config.yaml
n_layer: 9
d_model: 192
n_head: 6
n_kv_head: 6
head_dim: 32
d_mlp: 768
vocab_size: 3650
activation: "squared_relu"
norm: "rmsnorm"
norm_place: "pre"
norm_eps: 1e-05
positions: "rope"
rope_base: 500000.0
rope_fraction: 1.0
qk_norm: true
attn_scale: 0.347
bias: "none"
tie_embeddings: true
parallel_block: false
extras: ["capped logits"]
init: "uniform"
init_std_qkv: 0.034
init_std_o: 0.0
init_std_up: 0.034
init_std_down: 0.0
optimizer: "muon_variant"
lr: 0.0177
lr_mult_up: 0.62
beta1: 0.95
lr_head: 0.00876
grad_clip: 2.0
warmup_steps: 0
schedule: "wsd"
decay_fraction: 0.553
decay_shape: "linear"
final_lr_fraction: 0.1
batch_tokens: 65536
seq_len: 1024
doc_mask: false
train_tokens: 232900000
steps: 3554
dataset: "wikipedia_en"
MLP neurons of a small language model. Each row is named by its layer, matrix (up: input weights) and neuron, and shows model dimensions 0-191. Each number is 500 + 40 x the weight over its row's rms, rounded and kept within 0 to 999. Numbers have three digits each.
After each neuron's rows, "fires on" lists the tokens most often at its 100 highest values on Wikipedia text that the model never trained on.

L2.up416:458459444456444421478457474446456412511455465500485498443537485477471487573532449457476508580530572512473538534501467486451437586521561486470502508445392547519451467424431517512494541450443532420506455537558499456513518512502484487530503425518497498502447504529512524536490543467469548482412499527502462485496504451501527463508528524534478435512563514469458466454399457451535517503513534499497500566526465494493450566480549522514552457532466460363515561477486493579524521515514551496480459458542468510481524503525531483550482459485518521479502462501555567443521493541492548500
fires on: "end", "ent", ".", "ual"

L2.up637:509446466486465443465502472484528512511429470494491472487489428488490493475611464470527447495501443526541516472454464536497476496564483517546544414581503531523521445485485425498524504486474438483499430510471523531503449409507516515570469552571441476497395486497483514538549511463477446524569479549528568513498421558395566545542475582504438539470548495537523427552486541517558486524549489515507444520485559493494522494564509470523489473556433510510498536549463523507487542499464456499450464552503491468483523542493500498500491378477469505531564511457510512456530581472520506485
fires on: "end", "ent", "l", "emb", "mb", "erm"

L2.up659:513494506548462531505504566504510535448422492487440395476535533507618523442444503543506606508460486451479560386538527511469526484426512565482558501552483512492513448471510527519533462516466484526484540529432509522542403459509445478506459444551513500508491513504498575507478563563507541606577571444444512443547546504475480501521534444532559543518479538473468541459493521480499476536468497476441530447476561498504527481444468476511472526534484508522453484572496478539474520478510467531506487490469469494488456501554505481519488436519628460487495503490531522498534561547534476479
fires on: "on", "od", "ru", "ran", " of"

L2.up504:498492485580564462480454452577362476488467489451515539491488471491518509487478553538531509538480524477508451530505505500472461524429509514480540493521563526439505494536473493478574459506499518514545449509476503444511565480437472506449506501501468472490588539501545456460455560529482560434562494519458478400456473482514451509554487473518504468522587508526545483502516404500507477523477482475534455516521488515556483482560476515508539520585473504379449477517476581544450566459415438527479523497485488467487523502491432474514506549573575521479474537511519390520552482499461517493
fires on: " as", " was", "ice", " of", ":", " is"

L4.up275:553451485545472498445537438483505505580463464541472504548482468464572536498500473480519527484516418490507526502528507510562520516492457478486448527507557499493491476484627450562491577477494412547524446456542500498464552504503521467512455509481558491506539495503464532458491579627541524423524458496505476489484500487477497527522525465431511500481497487483579491420467495518445527491560488485510595565543550505483547442565542544469524507496510447454461518433578520523522483500530489522435515521496483476452542412524568575464464520472540423511580550473508503532524444527523549484
fires on: "ap", "it", "ip", "um", "if", " after"

L2.up190:468501467507516525514539517503504496521502478478453503485472548492474520355527552552448485563568454471523490512496513525481525450492478497458426438537534525532530489487510468567508531446500489578549523531554468477399514476527496536483442533459501470470465499591495524466489510499460471434465548503470522538527510434438543511530430516549496504494494481488498541456551496416452486514578519604579581503482554571445522525520510419522436483496478532479493532500548498454518443447547530459482477497523552494467476418534485544484497547468464501549521510551570466528512562423422517452
fires on: "is", "ry", "y", "ity"

L4.up42:555540483529580490461468493461465503508503499475474571457508513509490507461507542497510561454412537484550527434523608427501528499561482487558438488476500514520502495560472581618546440455447470536457469494607544600471504552526464490566508481578473564475466477389483514509489459504452505451523498502496508487493508518548488510523489585467478496510488488484472528544512536409467485510515520518540489479440501509563490498538586472505470535493479474508428474454496486549506453548482530509479510485542447500537471498455454469552505534519504506525418481520561397436478523500551526522
fires on: "re", "y", "ary", "ical", "ft", "ime"

L4.up180:556384555595573511547509572519493563511440520514548464486516502535461535436523460553470541538476533561538504539441567529515528461491507521544589449538543499520464486517503572515533455478462528458525532513468480539476513479544499530533508487556530533543526511508466499492416503518492553485483432486494475488451478467508502516474477433482561433483533503498487524519536458471539509517520523453488457438461548453539544428507473456547473464519423454499477603519548526569467485479463597470450461490487479508517496521511507501492382520457426499504478557537505502525504528527528573599
fires on: " pl", " Pl", "pl", "l", "Pl"

L2.up261:478590469438488574513486411510497429501490462499502455498541517506486455498534455484500408562505474514488494532538486536481552534510456561582522503447534557520576493475499497416439557583517473501522514508517536478529388520492505517494487498468523446531517499527495477522510517556451493501455539492465434463541519521495535479468473425529488493441509515509488463473515496556523476581443519554524484522545471481537534549538541476397453506460500478490476504453437472464461555494484461501497440547454533547500512512504563532473436643503500592556578495524487487503569488484454440524
fires on: "ig", " sur", "v", " Sur", "ur", "chie"

L4.up406:555530412467520477446419518414563530480492485511452447510529405432468486487553520436507466514534496602533448495556463459528530502518481483507523497545454487518436430436541504549528493539528490509560472428523402491480512527533469515488389567521509463515462510477498487470504556441512499522563479514489515550507464513493503511487533542534506530480443534506600536448454490530541520500487475508476531528495391470512449508496477543577507554504505448552507475427567539479491493518454531498544470505449541524523598481533431429524493471552463476500474527488536536470490553495505511570
fires on: " most", " well", "ly", "ult", " more", "ely"

L2.up715:463520552534460491472421514454537526461432477483578448448499509529464553491505443506510464490453519466434518491511423438484509497518510581577527581546490536551538500507498535560492454513457503394504438532537437533523516595488544538471532535440457517507494466451569505447523486512506475508551522521490473424461491521494469489501514439472528517449491514522463450457433473529450561492483441468500538526553462497569521590497438553523417545491454510556449490466481537517492469482583485524538466507510442578512564449529491506411454493493535511466460521485490448535491467500538518564
fires on: "e", "inc", "on", " of", "ew"

L2.up218:496506439493558571482518512476518482637534493503544504383566522486440486423525489559504510450473437451438506521532466408545498513585487487529468554475450476487516556515545510455471434496473460518520552493470495458521483475526455504547515538477483475460537482577527455475528524515534497452511491451526475507538425467466528441512513572499524486545491470538544488482494497475475551516444522469475542526510449537560470549667485520489531479486422485477524485546462502459511556472544504516482501490481503411441481429527461494428443471479511515486482462467495434529511513560498504459
fires on: " Co", " co", "ent", "ust", "ist", "c"

L4.up221:515535506548507498550503500450462488541557540543515505514555471527373501443502436547481477519531499510503522502516495484453503501521466579510522490482484555459440507582494548513445523523553493551569468495494539521527550465492442491481583448538497503475426519526633551500562531466450510419436499499558454459489514473552469441525546547470478483520432521510535454500488537480498456462432501487441476517510516510493513485520497488548518550484447491512537546468557560542432507474457472459450502529479528382535598508505493553467495549492501471579523538515464481488548484599518432491
fires on: " which", " ", "ec", "ib", "eh", " acc"

L4.up764:446496488541539474496504492500507563546522504460489510512513525470386559487503527515489490491495508507532462490436435440523566497498489458514586533604555527497464480460546486545539428501498521567539461501498504511465543553489515577537492539454529537521506504470516519534515505504524538497565491505519557485475555544512544423429462492485485530502537484518535466523447518491526478486562521554487467429541472500538506528477472533511478478534441506545454519417440540493492547540593420506488529424544549547437559533465511529563570441534489530496455466482567486389531512538530603576
fires on: "'", "ak", " while", "ison", "uss", "H"